python train.py --head_dim=64 --vocab_size=8192 --norm_place="pre" --rope_base=10000.0 --rope_fraction=1.0 --attn_scale=0.125 --bias="none" --init_std_qkv=0.024 --init_std_down=0.0 --lr_head=0.00323 --warmup_steps=200 --decay_fraction=0.548 --train_tokens=365000000 --dataset="wikipedia_en"
MLP neurons of a small language model. Each row is named by its layer, matrix (gate and up: input weights; down: output weights) and neuron, and shows model dimensions 384-511. Each number is 128 + 32 x the weight over its row's rms, rounded and kept within 0 to 255. Numbers have three digits each. A neuron's up and down rows have the sign that makes its largest values positive.
After each neuron's rows, "fires before" lists the tokens most often just after its 100 highest values on Wikipedia text that the model never trained on. A number after a token or word is its count.

L4.gate1126:167118160149158138162138157151116161106119121135108156221127119089143151133128149097133138093120144160108139101187054145192132135150113143102086091158149113112110147128058125145151194115077147127110105103106161149089179104171097115177104100124139119152159103131123146166198135148063193074113199090146084113112138105133118093124134139117177194087123143098146136120108128115095087135107
L4.up1126:138148050130114122164114200177116140054121103165143103110129170103154121123154123089150107122150169134079108198131127077177126132159157169123157152107086112103071124129089144178160133137150061161145089158087109112080207201131135141137098145118185115125168110085161141151127161162099138110097120069186075114175129056137051061126108160112153123152135148120142155124068049173110105164141
L4.down1126:112127143120107162063146142085083128104119086140136132162156100155134176116145083138093101137161123071178099140126138117093139160148223123137122130069084082155184136115146120158135103115153080150149150121065152177109121110138132121177103153126142112216155105079120088137157120107179077165132104059080115121121111136177136117135127151148108199141093083108151135119140121113153117179188
fires before: "=" 48, "rat" 7

L5.gate763:112104105135137110094176122156118130103078150161141172150167128105114118100148139092123188104105159110194101110113136132160084119158082177164126079134101121136101065130160127123167164106134109102103070123104103127123109112101177105232129087182075156157136134160099117141165149098083151159142175099115113113119099180173102097142142124105195201167123099115165147069015133125110167194110
L5.up763:148075128123108123136080115116128140092048136135112112115061155141131242105154179070094128241116127087089117136182146153110136133124125125194132109111140097132138140113107143159179130111148147119111067123130093135094100179155108098133167144021152096126127093130140160092028128116098157136098138156138138098157111163129141173155129154108180068149138140165097137147163040202131134134151
L5.down763:188113154238132124089157143139144126103063141107069141131095101094117163143111128159068112106202128087129091184076110094103135147081136103114107181140117143146129122167173121111120107179131094135099094103131156131094164127076190170123119106135119145159169189188148140103136119134157112100120128210186097164075133141108143148113172110120177179119139131156113153074043048144150158187077
fires before: "|" 38, "=" 19, " =" 13, " |" 4

L4.gate267:150125088103146110077135096110103108099117101057094135169150073064135163137157096105226155102143153154114145156138145068149158101126175114114137108133131084104149110108157168179117121115111147181126203134160117114115073167116106105151163172116104208078115072107135121134133141135082126135188138107150116150124090116192069119133145121111107150115124095175147158136063159134177112123133
L4.up267:113129155187098095111139137162094150120035100122132057129052138124125123074123121097180140103156140156164112099150068138157130130118120098176123129114156126114096089163115071133141147138104088138192098060146147090174125101124144128137137076198115118154162091122163119082142127137087153145070114166133101155070121153089080114118133085119161139131062109088153143084142204144119129165100
L4.down267:078140124119135150135115141164120136141094129120109131129147111119112093092112138183112146147118112137065148115132132134129135150092079175156124183109118124133104126163135125126192171070135167173104087144122163196159153136116115099063141168102129126113122143108120083146155112077116113169134117117127129075117101175155151104134178140129112167118118099125131195102114128077094120131119
fires before: "=" 42, "\n" 38, "\n\n" 9

L4.gate1064:147115098115170063125118095112132109119140121127129159157169141115158201111135114142180135105165077137137066109098145160125100151165162090105107106138150126134161108145079144153141052190125112109131191091155182094087092131125117139189104142125069189143091117122134084123137152138093100097200143148156176082111127092102098134121100207139136071150092131131143138193118115140122117153167
L4.up1064:124133120129175111109175125086130138102167113142132116197125118102117166135123077146148126097096122155189116086116156139145111101128160124113104105180172144155143071119116066100063094034073108126145130163155158130126094097100095188079135118149073116138125102150180116150132107150035120112173150111109175099083183067182162129123125156174130101136101130116171129170127162137134115147125
L4.down1064:106149133048099124131213140152045168063077135149108086144155096125112103125176120112113107102102170130128111149176153163165127135089132109135106066177140090121140101098095132066083132056060113115129111135117074134134126106162100157150102124127126111143129109167124153124108107130129136164126113087071138111153093189098107146171183063123155141075159151101128123097139146087141099120129
fires before: "=" 75, " Brown" 4

L4.gate582:159146115129121149130165085094117123103162087077112096161163168148092105147169079162154127110194165072135134072084134090119155121121120106092111247129126105156167138177083169117085161103161139142167105135118170091045085118123194122135067133107086128156106179086115147094164096118149112109140107077158096130162088154137150173146105102114117157147180152141179143101035126088184140142157
L4.up582:121146174039117100158155123100117060195159172090123163153107130139184091164127084204137168124108165093130167136095079114067072095140095170059121094078136130081175098152097117118119127134188102135114090144160194149106110110134135137170135139171119111113107108099164132050076171140129139163220158098129119146084117085101115108105124135096167118151110150157136129180100115162154137199135
L4.down582:198147152047159180099099116141131124164086139157118131127144102103156148130086117128131124149188148180146148137039127120108094080119083140115118095013127144171124130163117170125094135161135104158121112181100114145121079155154143099105137107082103130136166136138186119126103155158153140131176111155138138147173114176099142142080177151132151082133149151101103082116092080123210144126102
fires before: "=" 41, "line" 6, "ian" 5, "ia" 4

L5.gate1008:160128140112179158120128144127077104109094104111140116133215166198103138176131151117133154103196108127123088120129082105120174136102148124107078125098126091144117130123095093137094126189168073151125174170117103139092107144173154108136024175161132121079152107126083182118188165168125160126167159136156119126253108122136138112066127154139138133133090157145079081071172125112120141127143
L5.up1008:098066098137184140156104137127128138121187142118117172121167133141107135145212122101093089109209074179129071115145089085136117077102057136127120166121147077149131156045173162106108112106127103111133088140105140149124174126132139145067123108153112120148164056160166089109129148181149147176158128122148062086155133088140067136130113144088119116187139092105079107123093096129185149125158
L5.down1008:102087166115136128079122126136113156150067131177086147078135122155132121136120197054110146154131120149167067143098131115051119161091082138126097172132088101150078155087118134148146114097164091128139093055112084170130108122137161130123153153109094102116136111155124128094106119104091127132136069113124175169182132108105193094128155120105102201119182161157117106190121128108111116130091
fires before: " |" 32, "=" 19, " =" 10, " life" 9, "." 5, "t" 5

L5.gate469:135132097162194156109097178108135137119095151134110152163144173103153100093098105153185152133129138134125125162181164120175120149077072077074141041131082133120108099111130123155118165123089168165167156072127124086060103090117162101133171117103159098171102169152066073140155142142131095141105180171093131161149132113077162130142092098165171131111143098161122129159132139091142159167155
L5.up469:073128120127141122042107107147041143132135066039139133219102174067115128139105106100135155120159107187127111163134090087088069164115134154135112078151153113126096132119179131085112130117077142142136085121167152142155127028090109090057154088153188160162202128143174132091157035168111061117100166082109150121187113090144089121076146124125121110177094139082124123156134091069115116104143
L5.down469:129129110127161120123113131119154141134184116087121131071128141119116164119126125208154149125146106132098127166123187154083105116122095086145151133120086156119157113144133129064105136112128157089091086110077157127124122138065094148141120153161127107149135115106117112184110171072139143141146086128107164101162092105100068143154139180127196118197214119145087095179117078131171172129062
fires before: "=" 100

L5.gate1339:098130128083103135178139126160151108135122138178124173131118127133203153109142169169115177121113109084130106091119087070132142137174055144125097140115155114162117164146134147210125095130117139128144117138123143142130107116084136120099150123204151102132093128143093118109156091134067151125104100183083114104121105096114117192135092135153148110100090188157041148148139155116121101155130
L5.up1339:094085127189110142104081177118113130149116155088131156163119157181066143155126130122136107150150102104118105134082101148108074095134140162161151090129096077115153122146120081160146115130125157140056095065137116118123134084120154110136179100115141127117146133147162104094118156146116113126134116134202052165137157150095092139099123080127136122085153103161083119099094157124123175075142
L5.down1339:124148103127127131141129112120120144208175090117144118159135137143116151153166062128172070093110137052161164105131142043087124116193107096140069127149100151142117179132099145123121090096121141159116094120155180124069129104079103110120189123186132184192129160081117116130118121137160119142129108122140113122160161109150128149182120150143122147095102104145085142121091157132119180172113
fires before: "=" 80

L3.gate247:108109083088097117140123092082158115058129139064139161107146085117143167133206112123133139146096120124140115115176131087099126108114173127077130051174151159069143123132082117154132116125131079101109105098163133157150115185065133173133122134150133084141140159142127103138084153118076115156119077172155171119136126192120129185134091111118151103049130172141135114126093132081131141123112
L3.up247:136150116128143158142121109111109129128173079094227140085177125142112111096115167126119136154133136095168093173126138135130126102149117112136174129122111136105157097153152157205131043132129092085086162156110180071173128163079081155136141138088119107110136095146116145132117129061120124083127137131168085130151122117146072207130161127132073156181107217096141157153079116159145144085094
L3.down247:072075033114152106199108140167115135125137154082121164151070106122187119147162145037137111175147121132125149116129141133103124119140207079106156103128127154129101127118129139137137132154190097118117098098173131132100153146138126096152142118124109113200140070113117148101113111118091127112160134127128164172131121158142129118178093149127096121101104174103137210134117113160089097101102
fires before: " was" 30, " is" 17, " had" 7, " became" 4, " were" 4

L5.gate44:138116130122095136110166166095144081087138162104160111147125139138179114111192114142130129130160134090109119127144183073117126094133076141170189157112138121100070046138111090179097151143133105075165137082172104127128077144140088147165103138102118153127151155147099124110134200165098121067102115128120126132112114212133119091153150133117085161164141161127141140137124069182115073138144
L5.up44:150185158098156129130142126106094172137153109106215080119141144167181145158156188111124086129126148086099158118137146112118109199162090109125182151182115102115147080059070091124106113154073083120100145137050132173121111168118100145159186149140116158094129099152130185109180122141045123087146109188158116102087128130173134163179137138129118165148131147110192164177124060117098112154128
L5.down44:127085153078126117165145153111105132082133123149120111075086118117163139152190091176139144141101144135095113125083104110066104181124127118141152084109124115090163138159144069155141085149127080148137138125069136109167096201165132142158154199149118135149079113148168129132167134074095128129128085149145106123087180097081069116153150122149147181121103126121121155143093120132128062145114
fires before: " was" 20, "=" 9, " is" 8, "'" 8, " had" 6

L4.gate471:134118110154113160118131110121118135178128085107080119190107155126094131138140129099120152123146069133096157115168125113112137136130163157173156109142099061112178161171108143144115081120075135165120200130120103127088145121158144130115115126136156140121118077077131114192173221187147115114120187086131132135177150079087141094101095097112165180128132149109114118098166173059156125052152
L4.up471:101184167121170173112101122067137143059168149101150105180074066105076164106131166104083154080146154179119118094147098123123141157109097137144151150125147124114153108131149139127118176112130104109161112120127066184161133153153104112102101160148116100187150077101136125146148165090130092145143144152120081212081138156098086117117142119054130155154142140082139169108168142063150147149087
L4.down471:119142119182118137114156134122045117110103168110138142124129120109060083102117182118145135138120131119123144127075140132096091145088053163130093089126178115177107203124150124109201094088153084140089074091152117129133074102122181149123092172205118112159161121091192114168085122122151077161084121116115165115122087105131130093075115123150135098136123152170186104139127120114159183078139
fires before: "\n\n" 27, "s" 11, " In" 6, " The" 6, " He" 4

L3.gate522:134152113093121108132122159154119092216160083101153100125132096125129116125127104127122110110080104133142129156182097102098168168198106148086136152151144097137100104117116211134129119120155148132073114118083129102165135129200083116151175187155103083093209134171127112143132097102117146125046147086218122156151130109060148109107109135148057089162115111089137125118114127123132158140101
L3.up522:127157089101135067121126161123113066164109102098153112164114113137139091127141139103138147168158092156131065112148153033113167156211182100135106058146099109151079116104124096123151106141149137122155141140078061144119139077116184093116161098092104100113127122178143146177093143167079138121152141089176157177132086189150159119189100132111132174147120147107156135118154128112126165147099
L3.down522:153110171220137081130145106143076164141117136160077101140141154115133149147123086121140137135126187101106096116084121198097151142152122131123153132127209177163212097132140099150181120143130165162098174189135159095109202146022161093111109108136115176148122120080159060110108150119159152179142102144112151153121107117122092129101119116068123156151130117136084123151147112138132165140058
fires before: "\n\n" 25, " The" 12, " It" 10, " He" 7, " They" 4

L5.gate107:120116075102147150142090120093101138182115136074156162173094111071062118140154086167138128137148216183115118174150110103133087139072116113148110135135164110092055100144139148092088082125089088106086079106137133140135114158170082123104099089141139153081152103109064121183156124121135138117174160129132159094152102122126198129143149065077137117124129121086114176087068090139217154141164
L5.up107:123102125143144118186104176116161120075063127187109125127118155086115130086167166129135172124151087136057170161153134079126050117111105154125122205054131135088091163173085114131123099104153124067154126080152193059118149121175117131073158118124107093146125150124150114089147155109113119179177138082135169123189162126115095096179160098141128103113145087139145144122080116164107099087108
L5.down107:080149096174127102148097153117128106116117111108111111141105125140142122107130129158151092151113144163113151127159109108112067077129105100193122123103129105172159091159068102117133087177145109077130126148100061075145097132198103129131136069100108083133077102093085170144144163112100093164104122119099147112120144145139123093163145105061072099090131111103110197096099113102145123161169
fires before: "=" 99

L4.gate893:130150163149134099076136147156113186112095105156135143117139125083102107115153110142126160068127082097124134141110167177114119129162152159168133144153148166195115135115099114103103111089073112135126085142089134130133136109167092089132099129113158149097109104145093076111159145142132087126105131164132128169213123109143172121155154138148170134124085134053168097124101143112138149143127
L4.up893:070131104058171077099087068101136111146081104149104170128109150143106118116167156158066123083115118180119121098190128064091123149123154120145149151121182098200161134124119119136154100093099151110154180058114088042167153114121133161141059175104114078137099121112095121163128112157136159103175178142181073141101123153170143139178166127149141138091148175045106194164125096098125125144138
L4.down893:115123129136146094097137153082104123129067132133135158148135080112119092152112098153113085120145142123143019098111152134142130190103070160172159172107190142164114104136089066077123112075161161102106096128078105096123126213138054161143145127180124128150165140117171070110151132114130130130114171094171140156114150098131132132147124055198159141093169138126133099146078103123126122080117
fires before: "\n\n" 21, " He" 15, " In" 10, " The" 8, "\"" 5, " His" 4

L5.gate1186:138108106145160062087130070106134100117123126222070165085142136208170155139163082105153145076132127075115150122122084137171141118166106120137113125072160171193146183134080166065138195095140078157131214051106151171118116111111099159131204108129116158158134127172095118163160161103117124121114106103130100130190135135173142132147180154053133138147145088120108096102152072138127079057160
L5.up1186:153184136084079130184081137110105152090099134161165203133115178078118149123179128147070149098161157034158154152102174130156150083166077161128149151114118117131124144115112139158145117121110148123130110168082170111104133089138107116146181141126156096155153117129114137174135145073132150118104150140078153090082118125137175078151095139092124115162145124126064083173141139120119105106157
L5.down1186:158097118026124154149124152139076062122207127095145084096154138116105163144117132188099155103139103124134142117156120166173127183109096167088154128182122092126150100122093122115121144154117122178200141104159145131137126089086138090117145146113142088100115116122138116112147188068114146116121102120141130111099166189082162107109063105141143132125123185131090116147191088154147105128122
fires before: "=" 52